Part of a small language model's weights.
Size: width 768, MLP 2048 SwiGLU, vocabulary 14164.
Architecture: RMSNorm before each block, untied embeddings.
Training: a variant of Adam for these matrices, 1163M tokens.
MLP neurons of a small language model. Each row is named by its layer, matrix (gate and up: input weights; down: output weights) and neuron, and shows model dimensions 496-751. Each number is 500 + 50 x the weight over its row's rms, rounded and kept within 0 to 999. Numbers have three digits each. A neuron's up and down rows have the sign that makes its largest values positive.
Before each neuron's rows, "fires in" lists the words (lower case) most often at its 100 highest values on Wikipedia text that the model never trained on.

fires in: "both", "to", "of", "name", "all"
L2.gate1103:526464555516578432499569407420514473560448447413505590445514508427556484470480482490559451411474466471521487539452526461464474467431486517501588448544568587418435533494534575445502529500430536537535395496480627491482527482445543594524553545457568490558508442476515509471507557530475452420482489516589437540487540484489587450561384414653501504521547505483525645492482576538466464486518527483461470440624474515419515461440551569519490508436546605463470534558545512554440481489390517524471478401520418495537560457540509418499561412539502473500567563492543464550517466492554496600444536535515495453524459542441442407522419454502516505507494488537471483527590504482584499531483587534496466519488393514506463467504558541464420364468478516448523499535452567508517456511501493
L2.up1103:478430586462570397482572459470467596497512521384411412472467512560453590544534479589416397500442525474534519566422519505495500447542543496547527458498508535448449514434508556591535525438482573395578514411572522498425451483542482549530460400402545521569499442404526538494457499450504494514538539433542444445541476479522470510555556493504496426502508445475520539542528519507570523489481478441471486524554419455475527489447558428596500538515494584449582440496416550432558555628524401542452428483441514377476502530479569434470463484572489449513539477446511519538567449548493467547496482567490435559545597455462433521538521547532523442491515465486489388572502523544414556509470508511541481492468483495520487446493535464507539459567554518443475544523492458449505417413508481
L2.down1103:519446454466560477489531507438535464561570499526584520475509535496556534462478474556490486549492468510443519447563576474443421495544552564608400491471524515429553542399394450520504452534411712474489464483519475439558442458561588557459481478480464481567455533645511471598486596589477456651549462416570578574500484410432522525492598582518477491494432473446473427481515481474568505593493575504497500478457511363475510577502583529475529518484447456466437531532620466566561565536519427460569589608518436437531524478556453566451432434544630496462445461567534481500480557507537509526550492494536487493485437493549583516532480440439420391501481458425532455441521590437485475603564454524429587505508533522439594457462541539430493550427436545540488494533497521484549480489555451

fires in: "where", "00", "000", "of", "committees"
L2.gate645:524585513438552534522537554601538541487497436557522516489553494478505507509429533421472545531510571485443543590473517552455526502486537560494461433416481502440504422357537612515569444452496369534507535480473577473461445495465549474467452492448459500485458508582465486486457497417482605480525596579478506479550432547449595486504570569504412465599459450509453543547524461485502567494566491541467434547440540547490570583504447529563467428555504512462449500436527469423535563474494506418523532524498422487477478555414494493527513427416474519474539527488408491470522435457458598474497521507558445574508569543547442422384550433587474545490443522509501579485431503479437496422444460500515585544491521419466435452529552513533551509588520453507560558436482468487591486537467601
L2.up645:477508520522424443476476474540487522434562535579474546482573655453477415450584566559549418420423459417394487575558530448482446555557543458428486472603423492563442512434501481435486486513443529504402546591565506497562440488467452528540460433442553508513503647490560419545507491466444530561465505464444500468588514540526553472581451493468494477433478459494433466628513444538465568435441524505501545490631505490539475528489615560473505561483522499570541541462486523520460552587487455500577554465489522441624479470555472386396495652485593503512483489584446495609615610446390490453516410480478440500495494481551398491483480497575525409491517455475554470519515451409507445634584425460480472392474521452592479530484512504469450521420459464502391549587537436581464521425524526
L2.down645:442463526546538531491520519499602468529569464498608516529543531521539475533437431441614558488556493526492475559417543468561448506438504505468461557478441550499571511542457483432519544515494535543652449482494554450467614595496468460339345449512496509532487495499577607442621509546540540502518571574483434561519556510573477517482429529558414426475521514519488526565526504528532552427536512497485580484449505396526472611458449453528559479503534504582539522417504554533448580477438556626488527596475499552529533504479396481469522476478483487476537501584490513586477523464469447530459522534515549490457529526474503465549495465515417521453523457527382500442404457518441443487539460555411572487467443566484499583537495534484540504460448522493508498499478518523474531552587433

fires in: "released", "of", "following"
L2.gate1254:519485492536471548492528459484568460543501559492466514513501468488583477446522530512535601550511498444460449520528438554538442500515502533405480445492448521481495521489492499592568604615376591557610521401481451414488408530539505408501471464552571493515494469478474505537457481489436546481435449531458504477576591560537468467512526560488457594436404471510436494480410450436465526422465575453435509550432537540570459498482520337364430503518596453516489547494449444545513586494483446587572512514387389447568470502493462594454481502434418430490585591557561484456526556556537525476479432524536464488522512564426554441490543440467514550464602560544592415546522417463611597474515533439475395480545519423500468528525498491510497474488580453560583551593578497533519456526559493
L2.up1254:466537655538593563494552490474564595415451550518570549471517534451481484515532545561527431504472504488548497441467516559471458443457547555436532537522460604524522449472515511474575440468494521531522431504496474510520453476552467538434427491508433514570562444459432468435511485506528481495456532431484497491551520476526542593523537460500461517527576451481468515533503540572507491477486480424417538481441540463462545528432578524451575466523538407535556492565562589439527459558451456571497533518425555466454469499477469464468447498555513506456535452486436465533576417590496511450523451535488500494553551503499475576462479489441543602624572449477444494550615439485437578552615391536591459507510540541544500548507406541535592400471528570440546564395554508476484384524516531
L2.down1254:515457694479467562453557521591449518479539423437507518535487518446465556507508517586445583455486455448559462467397584433555538555491531457553508591458477478550473539465497483471521540465566463518478514497459478592443498507467482517440430522488528456433472469513527497566393432491537608600460631515471574416495436485359498584440557485532396546567458530473474456538465445536429495557533608500486528485509556466495456499402499474448490473503502510493468416379519467486472452546485495459424522468492496512538515422529562532512425521432469550548397519444507452559549476432573495500494507430539489553490470466473477511563540465500424427561505511511462444458568565555484522545502417506504486501536551480563486473503527490526518538519449515414530531499468477489439420523527481

fires in: "of", "0", "in", "2nd"
L2.gate1086:503475517503505540540502505513489461483554436583570546447486567484453534508509505532493569481503407522568469554462427485444481486557432503410501583523592469457510509479414462393530418433559579416527552460571475597484444429525567530537473493547468498559459468546459469492554497484492506483460517524436572514510526537519501479432466519406523459502542538500432520487540532475555457468428616581505544509514425583607483437445541601492615529454546465512568446439500464443576591475538517522433539633519536515544409462475332561525534454426512525582471503492446410460528428547403431562469495514467518419513554449482396413520525435498450479460573521454549511535519467454430526522552490483584400499498563511464540544418526567522478515414485448490508507542413551540435518501452553
L2.up1086:506524475413416473552489531496536432508509504449473463477547537549464452400533551432408545482529560443441498468463480443536475496496417414435502439407553509542462518535504467413554459428453472510432543480483512447587498531547487471448409461440455468392456508555479485586505480523554547474486496400579526482583450518474578461408472549440503534532499464541484521514547474581521478533456424560463524427512476468511414513450544363552489501482574458391553522461558578515609560425471465457521502428502469380478540495505493472418571444464491484517450548526498452438526471570498573564496601519541403496550494509479487508411496457497441489458494442575533430413528487611425502470480564460611517493479511577371478452439566534433531529443418550537460418582622434567480420489500538
L2.down1086:447537436435539564513510474464486568558449552493471494431393601583501514485500452475554523575424646378531515471512427528407490524443482513516541530496586497527530513547455451465493501571417519526447652534469509585571424505491490506475494475512444541481512568469470480517507537505531481534509563541493494394430565450437538410487486477532589517502460463489400474433456545576444614579529561531423531481485469485556463517426501312546421513551477473439518584510539420539460502444571514580399512524496455544397458530495449530502427481405474577539501490491516485459604516539482454500467527450512413488466491563520471505490440533546507449529485546569532519443445531467459468532510556503500503475450509516437554482527461583467438526488562448521414460550588507577530487476528545

fires in: "of", "in"
L2.gate1311:555526514465492448465522529552570549466575529534518518412495411522467520541447503482453491582559470447447509444542554517427500495468447426495585462463465381461522473402468547385509544446547516466484489579575531565491508491505509508471453544441502519450523538595504538472546536483487442438607513495525434455482500425506484517446440560545530528482470521472527554503468572546538639539456543605515579565440467527441515557477557437506488538540577550528498564429499529529539470481376523475392577476500447581455454584462509453435583382525497405504438593542462419407518610546368439463544544515526542474476480501447392432398555462510535472528515568475590508548430482441501476541529519433486509447572501497434523561489555517524547512570561535584529460511454553471509579535477502
L2.up1311:574530408474552467475559512447550505503532494557442537559529536474507482478505482523451399532436552516491531496482519395571496511566439446484509505396480547501497531461467544547569545453453477546551522451502483514506521516464529514496496571518488497527491524583499448435509510476502494583515450460518499479445427514484497453533472472433535523448453488428514442544530461460466548540521480514627565482483438505589548541391557453413423479436490447496442577581550413459521542481634409572538509515483391580578462451512483499442438460493552490572432524481544532481465444558460480537470460531498559429516434463380487517435515529432482453481412584520438431454529457534537483475610532461521481442452570503458475442471527504572489486475503590512389458408461597508431476538495537
L2.down1311:446431452434513502462426473539525525496522466515429547503508514475484595440402495533527489512376464474458476526438443523555468476485546530465560493447540561518599500549459484561521438503432500501446530513542455526490446514459500564414493599469504555536486437590437453497553498456462502434503478516424472404412592537499461567479496519585551527473481446580557572459525517426444515544468498544497479391507551422556555500528557436448514500596563626450398560511493518522518504495487571503491551505517493557570425538535500467562619417435554449507498440548536478454478499547493491499414585494476505451491444548574492498511496460422423576505544515493474536489432532474445537501551436597483543496519511470499491488464464525533568380505503486457386546462395563477408513465530475

fires in: "of"
L2.gate1931:530519474463606545484448463513483485478557526553508540516584462551514601539565458459501472400530584463606481515581570586487473510449567527511500575565547443531524507530507556434607494504596427526518500531452428484607508532433441523433638543524502548494461546555504495548514534450509522592545534571501497494552520517589488434602585539402537564508438506542507567399530581506605455457533532462570556439456490507516530524504413504577468536564490407591499474513588525498531513559492470492462526488492527465471474578588530527494468602415433486470463425510444509495536555558447500607524415423478465511541511548547507429487526456479538479575443469484530496480518444430492407422501459506508573453486537471400533436545485414479525473518543512577536573549486498417514432491436494
L2.up1931:557456495521463521473523481596550602545501444493470492439518478432453505419518549505433456470486438540482470424512483582505511493499472429466550570481430547502441514521487430456497428480460538464599609583588566516487545477556498503548470465502575495398495439571444464479500410546572534473462530541518410457508496548536448510532552492500453468605465472570528534446422478493512554397506537555433522476545498589431539530421479473509533425549551562469580604517488408562493499470482462466538511535460531490509457522532499516464536489398485478511501429452498547457515457483556478479525501435498459513460527544493462443467472416467371389517525444431410491527539495443455491527574467568470598536527500487496540543545498551600479537450523416467538536560436608440594555423456427
L2.down1931:398427403434511518504612522576581538438528465525512509475456535508408490399499448576488540469465545432560518400467524508430386500496506427549565498523546413454554475523495472418570582522527533477494545574472435517515475522588487561459440557542532445431482431527535519569550460458480556564498539514577473387569490579515483503477481516521438575519511553471449443523443519551466529571519571453538492475445454430551484463508474548598509568546462469535511422525576531536497564517455431493518509490541493478564397452496461581437510562416461483467489504519471536435414489435579493450443494448428505514475495573470448482519516487487434511595441477480499456477568580441525475541537571464607507561467515558441463503504463471418505453513485408487511543528559483544513578549491516

fires in: "to", "not", "t"
L9.gate1884:562472457561438439617461502478484508587537554438477451453478583484428519567500556516567524446471518491428438577534528533498551467456499504538448593510539536453534489533504575467493469527464442513418471543460494409613444498403507564538500618447503435477399492436426487544447471530495522561536541509459521554511476503435521444509562488502575473544539487435438518522432540482500538481438511486476518445442576536526505514558480468511550398539503581500524456405439429486406449429432497459567444556472470480510504560473477422426389516500475495555412531517562466564462495475611510525478444500466439423461450490415542553493494511539554508578467555491532535595481394517555593503472537501567428500536506523468452484416488571576450548442493485521462443521545488501615432540451491
L9.up1884:469441461532537471417569434493542480515507538487431402531458519458444470449446461480468482487535524503535503522566502558547423474496482571495450419464557528495439488419475498514498452432437638559451519527525423533513496603466479478576587571486503459540392556506528527586441455509553516475570498461440486485497472417461475536533554475542508500502468501532396481532383538475486555535457467454530588573597450429447471561587529473427567552516561469431417455387484503504465567507391517465556549460454649480533510464577419407432505594522570547519489507533429495521561425474507450510434556434523428487420422443433537554515467423526490474510435493449563509567527487507448458438453530438525351518503594500526491441447499497563557507508460415546523475500535489513473479552536474
L9.down1884:473509489544477505470493523445542573511516499517598479556556522478607535404526457509447513474555571528527473409530458520641424503579512522510578484500485530479582437434431461489463498528557503522536547463507458493426416435495590487492467517524502467444487511521492513576490477512461445484440574515528460506487458443509519432500536521467562615520441550444433451518500408485520462532519521532518488492501581470503546444513592513584511524432507518521507567511511391517508555432520597468549440431455497585513461491472522511531515504575560503524554560544570587455452478502539463473495557582382551473510592487469507527445498531474463564493507512487477535463527514520461419500497512706528531510504407490427468461529455428500518536504539390515454679541571469529542471438539533

fires in: "as", "with", "for", "into", "of", "if"
L2.gate1804:430493546496474517389552463448495555511404579483478516431440573468554478483467584585524493449606539592528475475491528491467550493474463413475393459458546514532495517545575421409525408501553532515443569535476518478448573540490542442469527466469524519542569476591525469501460491469552563426514492479465437489505416452569435529511439432519497543475468479480454440474509485561443451508499477572594566493473499584429392502450490374462498490507520440536473477524442516507481454462522462555462503512515532506449481461488435476564490483504518472518528576542474416428488415473476603547510439491411511527539513536517510449417473564519440487596529566541523409565461578529503538465530442442506589457505539558521445478513521536414426520524541501448409521544457505472482511527421447
L2.up1804:464541501481526565507452454579484539468603538449438454518452578425453525458457532465461427570424520570459397478598496468555468428436518578450559472465442534533509510577578571558528481556503556512527539600496537431506495540561492563399494446526532377561604503543484556503533458420480563478530522493437499490518533424552407502521535490403513467464499543467497424434374495563588519568542494443539539576446517506546526508460535462524509515572457520481575461437585496565466485517468359456502460508472481507441471543458416488483489495454591417516452535387452554515543575522531502528494519578541452491483402449463533422524563453443451447596406474486491498580476481466539452498498504492556406441468511526452393519541559478556558482412548465485498504405428487517553443554463452
L2.down1804:500505471506457474485575401469565470398476481494538481457475565475539584565522498574434567534446482404542511520515504422455436501537484504453534586505497512522456590553485486556539498497479500537620504483531496515562457478422509545502492470533394394555490542484411529532407503444548522473568527437530515458502579559516497441524467518530462465543469457420468557552456474504508501616588573465499567483509500434567513543501492499490571491496589511535479422515512505594547554441531571460460473481541398501448503476449535422487542506473534498568493487444486505478507445533493426558511486465494534425419503575510453591401382511440437626522562494511485482476488559455547483512650456556510562554557530541471464499523540592528469483483554492544450469486506484506430435541468510

fires in: "of", "based", "mediated"
L2.gate1354:514523489434554540477480499553462465549502520522520532530521530557535493413413517508496528451481506506499453466511573557566471551513527466445512531443473503504565476444497401549478553453553491497457479476429507533530461520479551561436420433536454598468465523505431466489565475458549441520447494597516475447520546517424488500534421420523482442529482557481441511395513562456568502484462570552498577404557527454521523539596571508561475548464553483430521493551482515571527468474591428455540497559480418572516489511505452502445500498490507394584534485500495467536474552537470454559491462540514473498502452534549391456524432502443499525532492504499483412564493544496477545468465504566410597413513512460509546478500494435561460447488531508490523514492549545466488463436568457
L2.up1354:498435558502542514571598502578565574560559445542531491386433489483402562414520602530499552526534578520515497513507437570500479435512606524449542532464493489533525515385592539555559530477437508544477564541422458544506526535537478459426465570499530528502442465624535509416577447429486492531536519573513513570613508522531500410528468474574567462530474554509461553535404485587508496486456576557537493478463429535486526412506498511559515564414583492504512519457530434561460550569457488570480545572515500535468529551446482543524433470453487490478451608437462454517569487444447517481582543471432485523495513504522505367481508449537511491440550536443392630560402506535416515495531392529564445415483426535421527562556513543554655458513509575405561533441435523501534534509477500
L2.down1354:420498568558497656564516495501506551565369516445560506472548436518511411586538455551542585496448430578478512491505544452539596473442525468504507517453472492552672517525569478508628523533473498418465457476529573491490514455511464521437454561577491435547543457526547549528542416487502540537542504502440498387527517546491457492562487492472506536543510564461416477546480459523536522454484483545523522521438527480445443431541529444554579504564572463560461395480587511598530567532524444543436549462520557568480518525428557521508414381487491485498439516548425480400494500526538439486469541534499531602463424504494495555460535521515481507497522512395403506458481590589441571448441535536491497490509561552504435504541523513567452441536458523459465650546488521484471488450420548

fires in: "of", "walsh"
L2.gate803:443424393511485501584465541549514528462457460591532473461538482490530544514453452535547456431480457439457468436461569565541580502434585535517491505476572520485481451507557426486447424423601506509516423546480542501524546477447590536479602560474569534438539536465543553459479547479504556591430486499480473450529456502453462507429500491511478467580541505476504550512489562487487482515500476471453451494604550616580516545384503407430574438458527466555543540482499510474518473459501462516532413490531522491450488469461553538420468595446569429508404465439619488414453525505526506584529540483466467478593419409508533478455413463539560502576483442447371431468564461453467497472584522534499547475483563462493483430496592429526554511498414565532504525397565543487438477472556467
L2.up803:503488548482426446440600567486545482534516494465481555521432597554531581469474424454420533579451492619558479523507524486528528548444555517398581457497464422472537414444567466415449622509399498554492424520600413441483475525417571525420460432492468459477437425587481504514589503573439567490463511491466513432393537568473522442562501548525538534532443508542597430479455481464512456534551533476472574526529530536434575437478470568538503583476559492580417500498528462582430507452390477535438494528540475424452525489443516476454452498499518434430467462430425536559501435563471538458436515513521603425546431524496521464448472561410445513461464507491524492527519516504493466486469515495548506483512543516400419460433553461576462516427528621502543567424501449560435433518468411
L2.down803:513546482538553598523453510427621505487500500497531496518475534424512416440427513481479565475520512430422574460475535376558421529459491531438556518520565475484613557378424585436450451451630467529497555423458505474476391407458485576463486484524570551498546506548516557502518519500476517443463501519473568448363549529475478508516524569343572538535498568519566488503444354547526536599544490480504508495416493515578426405518535504542541583446502548546456542469498526537519443467487488416490481472551536505500445359455512534592479493480515507496486533525461528436479494480516536453572494440618474468480469581467481524408512568432502444486598450503513592473559631464482465556499489605564509519450453522554470459425528517509492552568492543525470602396461555454474468457523475

fires in: "to", "across", "around", "station"
L2.gate1247:471584487409447494556486475503507520530532444500489483477438497502543398492482489489464438505578447490484539518471477498585520478463474460488396586484515528566521442490543464547447490437498502567465488548485470412544518486496540455491515589450534477531415503543442405494395513480500493503545517479495469549549507484447489448471557540442618561532438522447430477531507520516619452542456567491520489565489537479563412525582593501470415480513462520441456554442534474526558546458470491478440546430544483429432553531494467497428427544516494492460540483400519480495563392567582484483587529574442547443483517466442459526561422515561423462578505437511508602397446483589496478478486509426405526553553477413533448523526463492539571481430589532438594510564496490619429511637544428
L2.up1247:556496488538483532453505525428463395471509434439534494463527533446421575535402486463442395525535468451492434440506536452442441452511518507530552534565503463557453561501541433478499527531594492457435588493457441626462458549466415486579550371494415448593463584412425580445434470531563461512465505530576434535490484593531511516518504415501535457447513463551528506522573514494586430450487514525487534487533454524455518452390574452489518473544553402544466576418473518468545545478541610481465533478476436545589424537492528520436550533560510471552416438558540448556510558454533443484512586470516442490409469585511484628397466534496395430513541433510470487558509509521568485573535464549440414579488477521573502534500475519560542564487459605441524519505542572519457467554609470
L2.down1247:434483504459524518603527515474407416573509503485476482531514468468452456503523467462572469590509557568465485515613458490507532511491599555551462467477480554543479530455499591499464557498421371480521494543445550525470495435504491495493445608495523603509552480483471528490545415438495401523405551565528498589564524455483405606469515459426454476470506606508547484434500475476497537504529478634471491527535459500504543464502553548520505460471541538526513422555544540578421467528457482495475395492459487488452555559504509521494439514536519515468524521515370498478500487486538436421522505523474540468512609462427521574434497514588358497419463412456444500452455478474435497566539519555433475558496435480503454568547541499565469473525501515465572514608487458502509490421549525

fires in: "to", "of", "group", "these", "countries"
L2.gate840:472540428460511433579530513430548594426633501500574474522570484426440541478439480492492522471430477441551481442565484532506507534468528464615574557514408457476529542476595505516506499435601581427460461472524464468529572438534507482559502629520543541489465560455511544525516481439419494556516506555512514614421456532533516545564549542558401525447484461466498369555540545509431557326461472441399448396488516556420449506514501497497600461535497452513495466467409512432517408515443467464547522453444474361524482457538461444471475523470393555543466429568536538480480483484491524478483520497462512495421587466415516490539444409550525471535511411393477534590604488616621427483543446516514520503520485587441448533531579437445479493590526478538506522447509490555467584553503486
L2.up840:585521462523571408554482458598505488514479502478422516410548440423462549453520400487543523519526554512509469413474528584552518526453444483519544548578551506472571479423523444508507459497499465534540515554559492570476446373489462608446463488578464496514487534473499546502560523511549453483530565477576543543627478479458485495555534481425395504549513521440548536551471547413456493432468426552475545429453496545435536570539550472439509414471497509572570474502498494506446532530503452496545448495569486428541517498494544495460446444457499514542422408519490553500558474536452494537518483485476604465572530501519575576536465524513504548537595590491494541423523414483495513499616458541544446539530567484440515520381548425463540422403534445456433513444429431489495542410499397
L2.down840:592513509501446438495513539470469436390503484470509600583420497472498405551505452484522549505530495530563492561458525447519479519453452509619557521521554504531524456398539539458506430468493494531609448480480540497541592459549535495563519593454548486550571498477555455472488454485548479505462461490480508520472453444501485526513487429439495452496456459531423478507472481493468435459551477451423450485456510541535582519532532518507527510436538530457514501514540586433451475525513590386468531492541541534496606577603420504538468401463449486547411489457505501561471554668471561574474446568502506446566514504465609512432528483443466415542487497565489457518514522481507473516552491418489499559501498575422513427421509543571523497581502460471612393500439519433461523452442484

fires in: "as", "than", "to", "made"
L2.gate7:522567541423517524557589481430543534487473423429455519544460557453452475515469560473517488451439478410426421498480529471577583434511583438484454542548455440491436559580568535434518503447480440467383561471440463401574576404409514557585534561451479461559509424467510544505498450440478471530523569455529419496479550509467482533530495548536575420450525568469459458557500461473511481458453501474526465507570447542425521506444583399477419464457562487441537372451524495605599556478420516533482482465419406478523567562601514463460607559452480516545504416457484435425444482519480519510439468490476498588511590431481569515494572498541500451527513408428492502406497473515572516501426531409421616443511485465462493509477460445508408473503533537568456464405521493423526447533538574
L2.up7:489456464416504447533505543527496475391473412503477563448475417438470433558555553464585493483403420560483469565519436527489490560495539474476523549461436473537564445465481520499472571494516550508518504445384505524522508477467498518528568555587539438551478475512497493467373532512425447432553560516543510422538399462474438579442527475414494507538563552509551555561568484564516538530542403458580529544547530472558476573480476500530427519506496526603442499460555617491527571386422467594498572511478562497475618518424548492568502596558514464569432481483468579471505491487500409468580559459496494434448427447571463472511445463528478496573450426512505447593494551479584504443497547467427558534444429498504498394526475491503511531539466492470541484565443406487482444479540423
L2.down7:514523540521558464537537642500540485527496550460486461563507532523479597489463479457510570587537558507538554591467434509492540611466492434499484583507503589411494522544554531571482478478514520517381558500480569540428520374568452517466415473550481469471535505464568504615528455568470488497507505462451496407484444472464530525507435367503507580411604558522490525522514490497413492582492471505536569412469525416446535479520475472539480497552551436480474481472478569437496450493467466523417462469439540499478472524541584527545499553519434549414613470485474470501568509446484411504568515543439509535468410511503560518492511467463501506536475521481537559564571549457495523479474474454417528496441519562520511539425574562620408486453382505472626545472548499458472490406494470

fires in: "of", "about", "for", "recorded"
L2.gate1284:569534554529432416530574497469452617507512580580489501461538470454556512481414484487546596499501461459515479532487512545550431407448527510519545478477408536489431537542466525500496501536463449582519387554423405489433420545479521520430437557478540501457485480524528515496499434423518436449431494507480441470467498473426459509478513451562527569493513622523588528523541473448515554568509523564444535466496436497448490517427489546479466399423469519395491598502494389580506448478498479456542620507558567463416488547481475560477530546480499555534556525507551545506422404526590553531502494524403533483581426589468446436409438554485485521492550496552433583554523478422421540475508462537540453439557503515468399612540542523569477493513475498451543495541503445518566566524563580
L2.up1284:432596619453559533510399434537590511431456484377513573537447494427569448498439534537488473506420454460428535457472476447464535499502518600489495526485457505502433540495559506549439399461508527521583517499533500453482510514506408460501518465509454514561401399503446552538519489422585525523540563492523391445527543460527504555452518425568568550487424457413442429473528505396538455526543424488465543581459561548520446591526523401574519619469585489373514537515454537503491596570504431474487433545400449510473408454446435509534445592578495393429509485488503582505535525481523494480576404479476446406483495429515470468469503538538418539475600478514566581512491574474461463556478495537460549541573554444506483433502517418509444551557460490483568481559466497551558505554491558
L2.down1284:502451473474476492491627603416388513590481539508527531582493488543553477451556473496481544577469411434556365531448540510469541533524433503576463517487491584541522582560547425480590479535521546496571485361491551506461472446387440490498496497527460542538470511469493475502492578562482483531557512455633608542488520436526485388462397476471504625535506588578490530411387464555503555527517525476449477531576497486554582508498497528556477547483604582460490526538475422510530550513444442531390479550421359510446546509521502537490535520441466529476438536597512513529499426457433611554482483446538487527481567518465549471556558526602512521532447516512485389511504484547505514529569564500444566465502440461565456524446477412511497533567491503533580458608521458582465478500498423

fires in: "will", "would", "can", "could", "to"
L2.gate197:475514468448418437454528549502557473528469558508493557520548476553564500500559511509533602498529444449441436572564432496474507485460504591530580516447422546553579531485406491576453433491403500561536506473415537475604432406543449433507375508456495482463487492448383459446408501450544545577484443404458531572499555580488566501492545486585421489515555601443456516505547515468413529495539530495441444449493481512562519474425487528505505546477494541496487458527516501480488464465532469601537440498514516474582541465515529476531572522608531547520460488523531405477542503579532529453456590499485431461531519421417550429545421427529566505568474467420463505570541476597514568585482403495458456529520583391489563444432539605501523454459419497556511533561401461398540473559466487
L2.up197:511547553456548485515428427531441421489468579479500437526551489460424623544571520569544484510507516459506567436532513467507406594453517496614473460437452520435461483559462504499550453386529585587580417555425419498554506547502503532418482540494575560408474557439422418634543545444565458464572436591560483485588501505566450490510560438525550561563458434542524418546480567440503449466506450560423539574521558515449511626556478485457534426478468410465533511531448468460489482438524493419561464524413512490537388494513453479522578484416416406467580506425579504481513504427522554541559449496511526547428554476521460433451474527586426419491504571591532494577498433454558444544459517448442495603415403477482531458530497470520590526510506484472407533446498522491523529512502454
L2.down197:552535466555481435424505405525434488523519506519547431546524475566630550538480511498477551422527467403616474446499411509538471547603507497512582519523503501534540499405525526511522590483500530566506431468559367438497610503425491512607522607527479564478414400541501497541539499574521527525491399466495522506487529479554475461531439455526463538498424488413340420423431421502485493496386635549443469435518506486471474434492518482474539387539614502533441402519521463481495470639414501527473473497464481488469491570554537473490436602461555473400459528525437541486489602511527408434465458466453477480525491525540468416516487526526506544573511477555509576409590499496470553491443511511511548516485469532503389451550570523375579528570453537497436434484433553527540493486548446

fires in: "with", "to", "after", "before", "into", "of"
L2.gate1368:496516443473565567450502432501437495550538484541466564525532499516557541523530555597473526435472356487496543529540489516527540502541432450405481503508553380522430470495545494457514553568568523451462495554549553434530520519512462535534481570451489465509483446454478579561509407444554517387493530511495510494421530528512512516463546565465434425542576409557465511517556466497547651527432401463495552552423531477471524494513485388497512580523550568596518546478407473419441502439430515476508493524470422439590513402450511489420480560508464546462564575530532543525458501547528526583510587547575574542510538487458409452524549528562526483588506526575545508431557431490548553501536481484507426520511555552438523577449574523493527473514500467445351561484449502467545470453530571
L2.up1368:536457504569494585436601533454562440389509435533479494519489519397463409540502492506474455505447471534469500510534434514431499466531478514476451552521498449513565495484471489555467504384586486495659530553552434573488518618539440561465428533461536561547551547462455542459565457543495515550406547486414394434505512561536518475490501467577422445458478541485507558565531376450541468550459498500439440499519536444541571465535480593468568471476422564550545438495507524486493480515586463556468481536423521536434388475579527499524560484571499453471485488438554524464432513530435530478469477492452440578398522503417516569413552542530491631424558503507419504483432537540476486427421488485550511421465496400517506430526435502547534497530500585562432459526482568488471433503496546
L2.down1368:471465491475531461490447523450504477441511485499509496376495496429498597562564522488568538389472550444596495519501386580443478515566483468466559539446442599464462443474565423508536374445499456477443486415485501519531527567467529532479454554469543529415481543503524476512459522482491583422449467509525447423560595465469533494474465475459542488463566449505518522545558461585416497534559554505526525513550484429446483533472505522451504565590545465419515566463533481454599573448530656543617621523406489495498476585517461521419551426458431508467488573485502623504481498466487510411481503509538465438546467489451414524508443546577476542456444436531497502419522464479551467486469568411356501540572491422541547443629437468578408446315528471424553594542537437482511519518517459

fires in: "by", "in", "about", "to", "purohit", "place"
L2.gate653:512447470561494525479558508535539506504424474483612449453457499442577548546530660448497575575552545557455495538580538575559541529528457460586577485427489408455435521529557460468460501481468582546531420393541506526425498418450589565547599508368592471404558446568535447504467513446465506507445491460576509566529520468482571519591592492554442568510508478511465493574455508504587461441405537419527460527600444417471497483497515448533533427507530461469504493470496490484491516441493448529495608381573543473463451419518495526534558444495481506472533589492493482548510536433397517491527576510443451434541464509585482541457554544471500478570470541502568467536487503539474494439464432445548555425407517478521534436590525530551479538511524581425475433454530547538465525455549477
L2.up653:542459542532545463603484457541581429541447556512451551544474519436519492443523392511418523611459543526420574473403517449493430464474534491539471425452446552558486541512430486594509485597499486476527506469455500476568521413434485474442583491390490532493472521527424429505573455596536456567467587468451441539496475484526516531442422585491428481438497552548528510462393523470540449496525490477504520579522527580615459474517407458505568559536540499445472589530517432445498494547548467503514454495398481517508452560553522423535513492400569461491483439517578436497531473557445454489580432468479511438589531424564456513581537557482491467474472487504471501505609507525550553477461532554510462561490540458549425514453467568439543434475555530464508548543576580473425540464500491
L2.down653:390431432487461426465421525540419424471476466467508592511559513550630506481532510465570525431524619410518421565480552480437502515511536512425549490564441534515483472529542493452548485439446492425580443480548505527423529555462518573455506529522520454472571504515451578382558592579638514516509441449531486479509464461552528584520447463506515457545562469535433510543549462495464482467466544554501463518474541526556469521478455584436593480426485478554505439501490566507501593445591531523454546539453563428582439525525471579580500485442430486437499515537494508521425549529475456402564490625582498454522398522539547493480504501403519520491484372547521507538499535541487526476474590491523484490552485478640486384498331509521523482550520564502512577449509543467413514469504553